Weights of a small transformer language model.
Architecture: rotary positions, biases on query, key and value.
Training: 274M tokens, 8368 steps.
MLP neurons of a small language model. Each row is named by its layer, matrix (up: input weights; down: output weights) and neuron, and shows model dimensions 48-175. Each number is 50 + 15 x the weight over its row's rms, rounded and kept within 0 to 99.
After each neuron's rows, "fires on" lists the tokens most often at its 100 highest values on Wikipedia text that the model never trained on.

L3.up85:55 52 52 52 55 69 53 72 23 46 41 73 58 44 39 33 19 45 55 41 39 53 55 55 60 65 40 69 30 60 55 31 25 32 40 32 35 70 65 62 60 63 72 34 36 57 63 37 47 41 43 76 46 20 25 64 39 42 75 76 54 52 47 66 65 49 87 93 50 88 57 77 47 43 45 67 50 66 50 47 65 80 50 72 51 52 43 28 59 52 37 23 47 38 43 23 38 44 51 48 56 52 40 33 49 23 37 61 57 77 68 54 50 57 43 31 55 52 51 30 53 51 61 54 59 40 46 71
L3.down85:32 43 54 63 67 44 88 52 59 70 69 52 32 54 52 36 35 65 35 42 52 20 56 47 46 46 37 61 75 39 53 63 59 40 60 41 33 60 42 70 50 49 16 43 55 46 54 53 34 48 69 61 59 72 78 40 25 65 52 01 50 87 71 58 48 44 47 34 53 51 65 69 60 60 48 42 34 80 46 51 37 41 41 61 32 37 50 50 35 64 37 50 49 83 23 50 46 48 44 40 63 26 73 36 53 15 73 65 79 36 38 64 42 70 47 73 42 50 38 55 40 48 60 46 46 29 45 46
fires on: " made", "G", " Pts", " makes", " was", " found"

L4.up695:51 27 49 67 41 33 51 33 48 26 37 32 25 30 42 65 43 51 38 57 47 60 63 51 80 60 57 68 57 57 66 52 60 35 32 71 43 46 32 45 43 47 38 22 59 51 43 43 64 47 38 44 29 56 44 52 18 37 41 50 48 44 54 46 37 76 26 56 44 64 51 47 21 39 32 33 83 66 42 45 29 55 54 46 40 65 55 71 30 40 28 21 65 49 61 47 90 61 34 51 97 53 48 76 76 56 73 66 14 21 38 30 56 46 48 29 31 45 49 59 34 63 41 65 60 27 31 43
L4.down695:51 42 33 57 30 54 56 49 40 65 53 43 63 51 37 33 57 63 72 27 24 33 56 36 33 48 35 41 26 56 25 52 34 30 34 46 74 59 39 57 65 84 63 40 60 58 49 51 58 38 60 61 63 50 54 54 82 73 41 47 39 83 43 23 54 58 52 72 65 64 45 60 48 49 52 59 12 39 39 44 50 54 37 56 56 52 30 42 53 41 44 43 54 50 68 62 33 27 63 83 39 58 42 23 24 46 51 60 41 55 53 54 58 65 56 65 33 25 67 14 54 31 64 55 63 71 31 52
fires on: "=", " |", " by", "|", "n", " Mexican"

L3.up423:46 63 81 38 43 53 46 40 63 38 53 53 47 46 38 27 57 26 57 48 36 41 43 15 52 88 56 59 44 59 36 47 51 23 60 41 75 27 68 38 27 50 42 53 72 09 40 35 37 18 42 61 44 58 57 57 33 32 69 44 39 43 56 70 45 42 50 55 47 33 04 34 58 35 55 47 55 42 35 66 55 50 48 29 52 42 46 40 54 35 43 43 74 27 40 43 48 43 65 49 75 29 58 74 81 77 47 50 41 39 52 56 35 56 41 49 64 31 61 55 67 62 52 59 55 44 45 55
L3.down423:39 45 31 67 28 42 53 61 53 34 53 53 72 63 67 64 53 68 33 42 61 80 59 93 51 24 34 58 33 60 42 46 50 43 43 57 36 61 39 32 60 59 78 38 39 27 43 54 75 59 63 42 34 46 53 44 46 55 61 73 56 64 42 51 58 31 61 46 39 62 69 41 47 53 51 45 65 43 34 38 58 59 62 58 63 47 28 37 26 84 45 47 37 60 40 57 39 49 55 33 53 59 54 35 59 45 57 55 80 52 29 48 40 65 33 55 49 65 16 44 32 29 55 93 28 54 53 44
fires on: " of", "-", "ort", "ion", "ival", "ti"

L4.up540:32 45 56 43 62 68 51 56 42 82 65 53 39 72 62 42 70 42 50 58 48 53 59 45 69 75 55 23 18 22 45 80 21 31 29 54 15 41 43 65 49 38 52 41 36 36 55 22 37 24 48 42 57 25 57 40 49 39 27 53 57 39 28 57 23 45 58 51 45 33 58 14 31 46 39 69 33 37 71 77 35 75 59 57 38 56 38 63 55 40 48 54 51 27 33 33 64 42 58 62 30 56 59 66 52 42 55 77 15 28 50 37 33 60 50 32 33 49 83 45 44 27 63 72 55 71 22 45
L4.down540:49 48 27 54 41 47 78 60 54 40 31 37 50 45 43 48 37 68 42 24 34 72 46 28 14 73 44 61 44 33 64 44 49 66 43 70 76 64 60 43 63 75 53 46 38 55 44 36 61 90 28 51 48 48 46 20 54 36 44 41 51 82 62 56 65 49 70 67 33 44 75 80 46 36 43 39 24 31 49 13 63 45 69 40 55 92 72 34 43 31 52 65 65 58 49 40 73 30 45 48 20 38 35 33 63 49 53 56 57 51 22 67 51 51 52 34 53 75 33 57 37 39 42 52 72 84 48 64
fires on: ",", " (", "ist", ".", "ologist", " |"

L2.up120:33 56 48 86 70 55 45 59 53 54 37 48 27 43 49 60 34 72 37 45 40 34 81 52 44 25 22 47 23 31 37 72 55 57 34 31 85 11 35 24 33 39 58 59 40 51 39 85 33 40 46 48 36 52 72 68 50 66 35 61 48 72 35 39 73 45 45 52 57 33 73 50 41 49 72 34 48 84 53 63 60 43 20 33 45 43 58 42 71 56 77 54 41 39 48 64 39 46 46 50 37 46 55 57 43 36 44 40 56 71 46 38 71 45 36 37 52 45 46 60 63 38 49 46 56 57 42 38
L2.down120:77 49 39 52 58 50 43 61 54 27 18 53 25 36 50 56 46 30 46 69 57 43 46 56 24 72 71 37 68 33 25 73 33 57 66 72 60 65 73 25 54 50 43 53 54 77 38 44 39 33 66 51 36 30 79 42 50 45 46 60 47 27 57 38 71 38 54 55 42 44 64 74 38 42 69 42 62 54 56 75 43 50 55 47 45 69 60 84 50 60 53 50 35 24 57 52 42 64 47 38 67 69 48 78 45 43 31 77 50 61 43 61 49 37 50 66 70 31 58 74 67 55 47 71 50 62 52 61
fires on: "r", "m", "g", "ho", "h", "p"

L3.up104:47 55 32 44 46 43 42 43 55 69 00 41 48 41 31 45 48 42 64 56 39 81 42 20 52 47 43 09 76 73 54 67 47 40 70 35 38 50 58 59 36 46 52 56 48 53 59 43 37 59 35 24 50 47 55 53 72 09 32 69 56 27 68 65 34 32 57 55 20 59 50 67 80 40 46 58 41 31 53 43 32 47 82 61 54 64 50 10 37 39 64 47 32 48 63 66 64 20 64 47 63 57 67 54 46 45 74 29 45 61 55 38 52 59 48 66 39 49 52 32 30 22 43 30 76 27 55 42
L3.down104:49 45 54 27 16 61 36 44 70 45 54 54 50 38 40 65 47 45 54 66 55 44 32 59 44 81 74 77 45 33 35 20 48 60 52 34 74 45 43 51 68 44 37 27 58 58 74 50 71 62 68 47 69 47 37 52 61 68 46 41 52 41 34 58 22 75 53 33 41 58 90 42 45 40 36 52 42 71 54 45 77 46 37 67 54 49 31 65 37 62 33 39 49 45 70 84 41 47 78 52 49 72 42 50 54 55 33 43 40 57 47 57 48 51 69 57 26 24 57 63 49 48 58 62 38 32 55 54
fires on: "\n\n", ".", " grand", " high", " Supreme"

L2.up598:68 55 37 52 20 48 54 56 54 47 27 29 64 37 53 49 75 49 40 55 40 46 27 30 63 61 53 39 43 33 45 48 51 57 58 61 49 42 42 36 65 71 51 38 60 41 37 37 73 52 36 47 27 30 34 45 50 39 49 49 55 42 54 24 73 46 70 56 71 76 24 27 63 42 57 53 63 47 31 55 32 77 60 26 39 20 58 58 36 68 56 10 43 47 37 59 21 70 69 35 48 32 71 59 65 72 32 41 38 64 64 61 69 71 55 46 19 34 84 44 75 55 55 59 56 54 37 47
L2.down598:45 09 38 58 45 38 40 61 22 32 51 25 57 44 62 36 48 55 45 51 65 44 35 39 57 27 53 58 39 46 33 22 39 48 55 51 59 69 50 36 45 60 50 51 51 41 54 54 90 17 54 43 67 23 33 46 33 26 44 59 67 42 52 37 56 60 41 38 59 64 32 63 64 64 43 58 54 13 47 46 55 33 53 19 95 63 43 37 40 39 24 38 52 42 57 42 45 22 33 31 57 52 62 47 46 47 57 33 58 37 62 63 76 71 63 34 58 38 59 48 49 44 24 41 30 54 52 64
fires on: "-", " of", "d", "er", "lis", "r"

L4.up139:44 29 52 59 46 47 57 64 49 55 38 38 53 41 46 57 32 77 32 54 55 27 38 19 57 23 36 46 36 50 35 69 42 67 33 84 53 49 52 30 49 44 16 51 57 80 33 69 67 31 49 39 70 76 25 40 25 28 43 55 48 51 25 46 44 46 61 56 59 34 57 74 21 34 28 65 28 60 42 70 32 49 45 33 36 28 25 67 58 57 45 17 79 36 58 50 66 62 55 61 53 64 53 65 68 49 46 57 69 20 58 55 77 68 60 45 50 37 16 53 49 29 37 46 43 50 54 50
L4.down139:52 52 54 33 56 67 55 55 19 52 67 46 64 49 43 27 50 45 68 39 42 64 50 45 23 63 63 61 56 34 46 72 58 54 68 47 40 55 66 44 62 59 33 54 28 38 29 61 79 35 63 51 59 11 57 57 49 57 69 63 47 54 41 26 44 55 20 52 45 67 40 30 38 55 59 61 26 39 80 59 63 65 56 65 37 62 68 32 47 34 57 49 57 46 74 77 62 79 52 77 23 41 43 42 29 36 29 15 60 57 41 41 25 45 49 46 50 41 66 61 25 72 25 21 41 40 47 66
fires on: "s", "er", "ist", " per", "ed", " actor"

L4.up566:51 36 49 45 61 50 65 59 32 59 56 58 52 48 60 62 08 43 26 61 49 63 45 75 43 20 69 57 30 71 54 47 43 59 36 43 59 63 37 33 56 31 24 35 45 73 33 57 30 33 44 54 47 74 37 74 67 48 63 52 53 33 54 80 65 44 75 47 41 50 64 47 29 57 49 73 36 91 56 32 16 57 56 49 55 46 79 44 46 54 60 37 64 45 48 12 47 72 44 39 48 46 66 39 26 69 55 61 33 46 55 52 80 49 49 40 85 37 36 36 49 50 76 43 35 40 49 56
L4.down566:29 21 66 35 54 38 54 37 53 72 50 27 26 63 39 38 58 39 41 39 52 64 70 24 46 62 27 78 61 42 48 45 60 38 40 56 46 45 75 52 57 35 78 38 38 66 74 78 53 51 69 57 38 30 59 49 57 65 32 65 64 49 61 16 33 64 25 60 66 45 69 42 56 56 57 45 66 27 63 43 51 54 30 48 48 49 30 38 47 34 32 55 51 59 50 67 40 50 57 69 39 53 69 65 55 49 56 48 61 48 22 48 13 45 55 61 30 74 67 49 59 60 24 43 53 66 70 74
fires on: " of", "s", "ed", "ly", "d", " very"

L2.up226:52 41 43 59 55 52 55 26 25 58 65 41 45 71 55 46 56 48 11 83 54 75 66 57 46 47 59 64 36 20 64 68 53 50 32 56 36 36 44 19 74 59 70 60 29 39 44 43 45 42 99 51 69 50 49 43 36 80 55 80 67 26 41 46 46 56 48 65 34 60 49 55 31 61 61 20 61 41 34 53 56 48 30 53 73 59 36 38 34 77 52 46 20 51 71 41 50 42 53 24 57 63 40 75 56 43 62 37 59 59 80 48 54 55 49 59 41 54 47 18 77 37 62 47 68 62 40 55
L2.down226:62 56 49 59 57 58 33 88 30 35 36 53 79 65 48 63 44 50 68 32 38 57 50 27 55 54 74 36 48 42 55 41 43 49 57 49 50 39 53 66 33 76 57 76 54 69 74 58 62 31 26 22 24 55 42 52 62 28 49 31 50 82 56 55 63 33 73 40 48 64 45 62 38 43 40 51 52 57 67 65 42 75 40 25 48 40 37 63 53 31 03 69 62 65 59 35 36 48 40 60 61 68 77 42 57 56 40 43 64 27 29 64 58 78 36 39 83 63 72 64 36 61 38 38 55 57 40 43
fires on: "-", " at", " a", "/", "row", " von"

L2.up164:70 36 63 64 36 51 34 53 56 36 58 59 33 46 47 51 46 25 53 50 54 70 42 45 53 54 37 45 42 51 82 41 62 53 59 25 46 42 45 31 40 71 35 67 57 70 55 75 21 65 57 67 67 57 39 47 33 02 55 81 31 31 39 52 38 32 39 56 56 24 65 42 71 50 62 41 39 50 32 69 56 61 56 81 43 36 53 59 65 64 59 32 73 46 77 41 59 46 46 55 25 54 52 59 42 71 55 57 46 67 37 54 38 68 44 45 56 54 62 55 60 17 61 42 49 81 30 72
L2.down164:37 52 52 63 45 59 43 41 55 75 33 62 63 61 77 47 45 35 47 28 65 58 62 51 54 41 51 57 36 33 44 55 55 49 41 25 73 31 52 50 50 31 35 26 30 50 16 57 46 51 45 49 38 32 25 48 33 44 55 31 47 60 54 27 40 48 51 48 59 61 40 17 55 39 54 59 71 66 49 64 41 18 57 63 74 29 52 46 52 32 53 67 41 53 42 71 57 52 47 58 63 60 34 42 09 22 39 47 55 55 51 53 35 33 60 63 55 55 42 41 62 67 62 53 30 60 67 52
fires on: "s", "r", "es", "a", "ass", "les"

L3.up753:70 37 54 24 23 31 55 55 48 48 43 64 76 78 66 70 50 38 53 47 62 59 71 74 38 55 57 32 55 65 66 47 37 22 62 49 31 33 34 67 59 42 08 35 50 30 22 55 45 59 59 18 65 30 63 32 64 35 41 42 42 55 48 62 45 40 30 52 46 24 37 50 62 63 58 70 55 53 59 64 45 39 52 41 35 62 53 44 66 44 45 35 69 23 62 59 41 43 47 50 53 51 47 18 36 35 52 18 63 19 47 53 40 48 44 50 36 58 54 33 38 53 57 51 40 65 68 56
L3.down753:51 30 46 54 44 48 37 32 33 42 48 54 48 30 38 27 61 47 50 59 44 54 27 40 57 50 68 62 52 35 36 31 58 64 40 43 45 43 25 40 55 52 94 53 45 76 39 40 46 61 40 61 51 58 74 44 51 46 75 39 40 11 56 23 52 46 54 32 46 45 36 64 44 64 49 41 50 53 35 49 44 40 35 57 69 42 54 70 30 40 49 80 49 48 20 35 60 53 45 50 56 68 47 58 66 55 39 92 17 53 81 69 72 37 84 62 58 43 25 64 60 55 51 76 64 42 48 55
fires on: "-", " Team", " in", " '", "ino"

L3.up434:64 56 77 53 44 23 49 53 38 73 60 42 27 66 33 69 49 68 20 25 31 61 50 25 65 35 41 55 37 48 29 50 48 54 70 44 39 50 59 65 59 67 33 50 60 53 50 32 42 53 66 58 50 61 13 68 34 75 25 59 73 56 49 82 63 65 17 29 63 26 57 67 46 34 48 68 55 63 67 27 53 84 46 32 77 51 68 33 53 70 47 50 57 39 62 54 57 50 71 51 23 48 42 63 47 84 62 39 48 48 45 47 70 49 53 49 39 32 77 76 67 47 65 35 52 61 25 80
L3.down434:50 50 50 43 85 47 41 66 34 30 23 56 72 50 36 47 58 52 47 60 50 80 60 53 61 51 54 33 65 54 74 63 63 70 39 31 70 40 48 68 62 27 64 24 37 29 71 25 66 79 23 38 54 20 24 31 71 23 32 67 45 54 44 67 47 34 41 44 69 43 48 63 78 27 48 26 26 43 34 35 39 50 48 57 45 59 54 57 41 47 84 28 50 72 73 44 39 59 54 57 50 30 43 24 41 48 37 38 68 42 47 45 27 42 45 48 68 33 31 56 43 44 67 71 52 66 86 20
fires on: " |", "|", ";", "iber"

L3.up545:59 20 51 09 46 64 45 46 61 35 53 63 61 36 56 35 58 46 64 30 50 43 29 37 63 41 63 38 43 54 30 63 53 45 59 40 60 58 65 34 80 38 42 45 38 50 33 55 62 37 40 56 54 48 27 55 42 33 69 35 48 29 51 38 59 62 51 77 32 27 28 34 69 55 36 40 76 54 28 41 45 61 69 43 23 48 87 57 31 32 65 23 69 60 58 43 50 70 64 66 55 30 52 49 45 55 46 83 45 59 39 61 45 46 68 60 45 52 41 43 55 43 57 56 42 72 60 71
L3.down545:45 73 75 65 40 34 46 41 54 37 58 51 28 22 60 70 41 63 52 32 43 81 73 44 36 24 39 50 66 63 63 64 32 52 52 79 48 44 29 55 69 45 55 75 50 63 45 55 74 59 58 36 09 46 60 32 60 40 28 33 35 71 42 70 46 65 33 50 43 52 50 62 37 59 78 46 72 46 25 40 40 41 49 64 74 61 34 53 34 58 52 67 74 51 39 47 33 59 62 39 39 44 59 56 50 56 55 49 16 34 37 18 49 50 56 20 51 65 73 32 57 68 35 70 68 40 75 71
fires on: "-", " of", " has", ":", " for", " is"

L3.up607:46 77 57 44 77 28 75 26 44 69 61 39 71 53 21 36 36 47 78 49 53 58 31 67 45 71 48 65 38 61 72 59 44 59 63 59 50 43 72 47 41 41 62 49 47 52 56 34 26 49 29 63 47 53 70 40 50 54 64 69 64 37 53 72 36 58 40 37 42 61 61 63 41 40 58 69 45 40 53 25 44 66 29 61 31 71 57 47 42 44 54 31 57 73 41 52 49 60 41 32 69 60 68 63 49 81 41 38 50 41 53 39 61 53 72 51 44 47 56 28 46 39 73 43 61 23 24 42
L3.down607:58 32 63 61 48 72 28 52 46 36 38 72 58 34 36 67 50 78 44 46 55 41 44 56 64 66 73 37 42 40 46 59 81 62 41 59 43 54 24 49 80 57 39 58 69 44 63 71 59 47 64 60 58 57 41 29 58 51 39 16 53 50 26 35 41 41 70 52 61 41 50 60 39 40 47 52 58 46 60 56 53 44 79 53 55 49 42 52 41 61 59 43 41 66 61 48 68 47 70 32 42 45 50 74 66 41 76 68 49 64 47 61 29 40 41 58 33 40 53 58 65 71 77 57 42 87 66 36
fires on: "-", "\"", ".", " |", "\n\n", "reat"

L3.up229:53 76 51 45 54 31 64 44 71 49 43 52 38 35 67 94 29 18 63 54 36 31 63 47 49 38 63 39 45 40 52 51 58 64 77 34 48 60 10 66 59 69 34 42 67 67 61 35 44 40 62 53 53 45 60 50 65 58 24 54 55 35 33 43 54 37 39 60 42 23 54 63 52 51 67 53 36 37 66 62 46 62 42 36 30 40 45 59 52 42 68 43 29 67 68 56 61 54 44 63 39 37 63 61 59 43 56 56 73 37 72 62 43 32 55 26 43 38 17 58 46 58 29 29 65 53 45 71
L3.down229:52 46 44 53 62 32 34 34 50 36 39 55 38 74 59 04 32 42 33 64 75 68 31 41 35 66 30 53 26 52 39 56 68 42 54 70 41 35 67 43 48 59 77 53 39 88 67 51 64 39 46 23 66 41 31 56 49 43 71 42 25 77 58 47 58 58 30 44 59 67 59 27 54 43 54 44 74 67 48 60 37 63 51 38 60 57 37 63 57 52 41 66 39 45 63 63 57 48 51 39 61 34 37 54 07 45 41 65 71 43 38 49 44 40 76 49 48 46 72 39 55 51 47 29 39 30 33 50
fires on: " and", "h", "ar", "a", "r"

L2.up171:43 62 12 42 45 67 59 62 75 44 49 58 49 64 60 68 55 44 23 42 50 46 43 62 78 61 45 94 65 15 69 38 52 63 75 43 58 68 64 39 53 75 56 34 68 72 55 66 28 48 47 61 53 41 44 62 64 59 56 72 58 25 58 20 75 44 72 47 57 17 48 33 37 50 46 50 49 33 72 36 45 73 59 42 72 48 62 37 34 57 47 58 37 78 39 54 51 44 40 47 65 54 50 35 52 63 63 43 27 46 38 52 65 54 87 61 53 49 47 49 81 63 27 96 58 65 22 48
L2.down171:48 52 70 76 54 21 67 47 53 74 63 78 44 42 59 38 70 42 40 28 66 55 47 49 33 66 51 20 56 41 37 42 45 48 18 58 46 78 66 34 39 60 60 80 54 36 65 14 60 42 38 44 54 72 77 48 68 70 49 16 41 56 56 32 46 51 25 46 50 52 43 86 79 52 60 46 46 58 58 44 38 45 69 64 31 46 62 23 40 40 44 64 64 66 48 43 78 84 36 75 43 50 54 82 48 54 53 26 33 37 69 44 65 50 27 75 62 61 41 50 31 34 44 47 20 19 68 69
fires on: " of", ",", "s", " en", "end", " later"

L3.up312:37 55 25 54 48 61 66 65 38 42 59 70 68 55 00 39 55 77 46 28 28 57 64 59 70 31 46 67 71 62 32 43 56 54 36 53 41 47 35 44 26 30 32 56 47 61 71 40 69 63 38 26 35 52 51 29 60 47 48 39 67 53 31 70 42 56 43 54 48 33 34 41 63 63 93 47 35 35 56 38 30 43 61 41 33 72 77 58 41 39 53 55 43 67 65 59 55 43 14 59 40 40 69 13 51 32 57 71 71 31 50 50 60 41 58 30 62 63 41 47 47 38 34 29 38 61 60 35
L3.down312:49 27 46 63 42 35 44 29 48 68 51 51 46 68 80 70 25 42 41 39 38 63 66 59 50 67 41 66 68 56 70 76 37 45 38 62 64 70 69 45 52 59 61 72 39 76 64 65 24 32 86 40 60 64 45 42 62 59 25 57 51 38 24 56 31 72 52 52 58 78 69 56 49 31 58 59 90 32 33 50 32 61 34 44 63 23 36 66 36 64 48 42 28 54 91 84 52 55 75 47 73 81 23 66 46 57 56 40 50 48 54 65 65 42 78 53 19 56 58 67 30 52 67 60 63 45 24 68
fires on: "-", " play", " set", "s"

L2.up503:44 58 48 45 50 41 35 72 51 24 22 44 32 61 69 40 41 54 35 52 48 34 56 82 64 48 36 24 65 53 41 48 22 49 78 42 58 56 15 31 78 72 49 65 47 59 51 57 39 61 41 56 67 32 39 39 35 33 43 49 30 68 42 21 59 91 48 58 58 66 45 45 50 51 72 58 48 41 34 32 57 43 45 45 85 44 63 61 51 31 75 48 53 75 51 13 49 28 39 55 70 48 47 17 42 78 62 63 66 84 67 42 50 59 83 37 46 42 38 49 58 29 22 49 61 49 46 59
L2.down503:94 34 46 61 48 49 62 21 29 79 47 92 53 42 54 54 32 50 31 35 45 72 41 22 44 42 47 62 64 65 57 71 70 31 49 67 75 70 61 65 39 26 51 46 57 30 55 29 37 59 63 36 50 76 47 51 59 53 52 27 53 50 64 53 40 60 61 36 36 40 49 58 61 55 19 35 58 52 52 36 34 70 55 53 25 45 24 37 39 48 51 43 51 26 36 62 70 78 39 40 62 48 52 53 32 50 46 59 19 10 53 67 64 31 53 37 56 50 47 36 40 67 43 64 57 54 53 58
fires on: "es", " of", "s", "ene", " images"

L3.up297:40 65 55 71 62 47 74 62 64 50 31 46 97 55 64 69 28 44 57 62 41 76 63 51 62 71 37 55 41 60 23 63 08 55 61 35 29 78 32 54 62 44 71 36 55 38 67 76 53 53 51 48 66 37 35 53 53 51 34 38 64 62 53 54 57 48 39 84 85 54 64 58 31 22 70 65 52 55 30 63 60 51 44 22 60 45 48 82 51 30 79 40 46 57 69 67 65 19 23 84 61 68 43 52 54 68 39 27 72 45 75 23 53 43 57 71 44 54 44 54 60 49 48 48 66 60 72 44
L3.down297:33 43 29 40 43 37 62 31 33 61 72 68 23 24 64 34 42 60 41 32 43 52 56 29 43 49 65 59 74 38 63 41 84 43 35 54 31 65 58 40 36 77 60 48 23 66 53 32 58 65 47 48 38 48 56 77 22 57 31 67 82 78 70 31 57 48 58 34 40 59 39 62 71 45 39 24 59 72 63 44 41 39 52 65 60 71 63 38 64 57 25 61 36 49 71 56 63 47 52 38 45 54 74 41 56 25 51 73 52 70 32 50 64 47 36 48 51 52 59 57 68 42 42 29 47 39 44 74
fires on: "'", "r", "der", "h", " for", " |"

L8.up45:50 68 39 56 85 39 27 58 35 46 74 50 49 69 80 78 61 21 21 54 46 28 35 74 57 47 39 69 19 39 79 73 64 61 38 39 52 51 46 26 66 63 28 46 37 54 47 40 50 51 72 47 34 42 60 45 58 26 13 48 57 47 37 15 31 65 44 47 46 43 43 40 48 58 47 44 51 41 31 53 34 71 19 11 52 23 61 28 51 61 49 16 70 65 58 46 40 30 71 46 29 35 54 27 63 39 55 66 35 46 41 50 45 62 33 46 62 47 27 44 36 41 41 24 58 30 40 49
L8.down45:40 37 57 44 39 40 46 34 74 55 75 54 77 67 36 18 64 66 53 47 34 45 43 66 54 21 28 55 37 51 48 46 17 55 54 48 80 58 54 57 47 58 52 46 70 28 60 44 56 56 38 66 64 55 48 26 73 62 68 43 69 33 77 55 52 40 63 69 57 55 57 67 45 44 25 68 49 48 68 00 53 62 32 76 62 51 29 67 42 23 24 43 35 27 53 56 38 56 49 59 67 54 40 19 45 60 51 34 54 37 26 35 81 55 48 60 39 36 45 37 44 76 67 62 30 40 51 54
fires on: " |", "|", ".", "L"

L4.up394:31 70 34 44 64 68 53 38 44 25 30 64 46 53 50 58 59 21 58 64 38 77 56 65 47 50 53 49 46 30 99 54 33 55 68 52 51 61 55 56 61 78 45 53 45 68 35 61 52 54 64 61 47 65 53 35 47 50 73 62 35 36 35 51 82 44 20 58 74 46 60 40 32 54 39 48 52 48 36 36 37 51 83 55 58 13 44 44 47 48 65 28 58 65 42 34 28 62 42 50 81 73 43 37 48 47 39 44 26 39 48 35 42 69 48 51 21 37 78 44 69 41 67 67 43 61 30 47
L4.down394:75 42 73 34 46 45 40 14 49 82 74 61 35 63 54 50 27 66 47 46 55 31 68 47 48 47 49 74 37 64 32 55 64 52 49 59 58 53 59 42 43 56 64 51 62 60 65 40 65 53 54 44 59 66 50 56 64 38 43 22 52 51 53 45 36 42 67 50 30 55 34 45 68 43 42 46 61 60 45 66 44 57 41 54 45 64 66 60 50 55 59 81 65 41 51 52 55 41 47 49 30 35 64 76 41 42 52 70 56 72 39 50 74 32 76 56 75 55 29 56 44 62 05 02 55 15 74 68
fires on: "s", ",", " (", " system"

L2.up494:51 26 21 57 35 57 65 48 60 31 28 51 29 36 44 72 39 30 86 66 31 61 64 49 26 70 71 74 40 15 31 72 60 45 36 50 39 33 55 46 68 39 61 24 65 28 25 74 54 50 46 47 54 61 44 58 42 38 56 49 30 44 65 42 26 38 48 39 53 77 57 45 30 77 44 50 59 32 67 46 41 46 48 44 43 43 62 48 41 49 66 47 49 68 30 47 62 52 45 52 52 49 50 61 68 62 51 48 42 50 63 19 74 77 54 26 39 46 59 40 83 60 60 16 45 42 56 50
L2.down494:53 35 39 60 55 70 57 66 09 63 53 48 42 46 79 25 52 57 46 29 40 44 47 57 40 62 55 32 52 65 43 42 26 76 44 49 67 39 71 47 43 62 44 40 54 61 25 44 49 55 45 83 48 61 77 52 55 71 69 70 51 49 63 47 46 51 33 65 59 51 71 74 44 77 47 53 78 65 55 77 71 42 50 70 67 39 81 69 55 68 47 51 37 37 50 60 28 36 48 63 44 62 39 48 47 32 52 49 42 59 65 66 24 48 18 32 72 30 45 38 41 58 55 73 46 65 20 95
fires on: "r", "ur", "t"

L2.up41:59 30 30 49 63 84 54 42 57 60 70 45 62 74 38 41 60 32 65 45 23 63 21 35 51 11 50 51 36 50 77 46 54 30 14 30 31 73 65 46 62 21 59 66 41 65 50 26 58 25 56 48 69 37 72 40 36 62 69 70 39 46 52 70 61 59 56 31 32 45 59 40 41 39 55 34 73 61 53 94 52 67 33 44 33 60 36 51 67 49 73 44 42 35 19 47 55 40 57 27 58 58 50 69 42 45 41 42 42 70 71 67 49 60 65 44 28 32 49 77 39 31 16 49 41 62 43 67
L2.down41:53 35 37 51 70 44 76 36 38 65 31 40 66 34 52 45 38 56 32 55 75 53 44 52 06 52 27 47 38 42 50 69 59 43 61 40 31 34 36 30 61 48 48 26 53 60 56 63 80 56 30 60 40 54 28 65 38 43 43 34 69 68 51 44 44 46 80 45 53 53 36 44 69 25 15 39 55 38 48 37 50 70 60 81 48 50 64 92 39 53 53 42 58 46 43 63 61 72 53 43 24 52 60 42 62 30 57 29 71 38 35 55 18 55 40 46 62 21 44 48 48 49 52 55 60 46 64 40
fires on: ".", " |", "2"

L4.up250:17 94 26 61 50 53 42 62 54 42 43 44 56 28 52 54 63 37 71 41 43 50 35 43 59 47 65 57 38 40 43 36 37 57 56 62 35 45 64 58 99 45 36 46 38 55 29 32 46 43 31 49 58 29 46 56 55 39 36 55 50 60 39 57 71 21 45 28 61 49 40 50 40 36 28 39 52 28 21 48 65 14 57 58 41 38 51 67 78 50 51 69 50 47 48 63 40 42 59 60 49 51 57 45 47 53 65 43 37 31 64 11 51 58 77 25 48 73 46 34 45 53 60 46 19 67 55 38
L4.down250:62 76 45 38 47 59 25 46 54 52 52 44 75 70 58 72 49 36 47 48 47 42 88 38 69 37 50 83 44 57 66 59 39 39 42 38 50 23 35 56 24 52 52 81 42 60 66 80 48 54 38 73 23 50 61 49 33 60 66 63 31 30 51 56 41 60 36 58 55 30 72 57 78 62 49 62 92 65 52 72 30 54 34 49 52 33 42 60 30 54 44 55 36 64 69 52 45 59 59 68 60 59 51 39 48 44 49 25 51 54 16 23 40 62 58 37 36 53 41 49 33 55 37 58 49 22 38 42
fires on: ",", " part", " be", " |"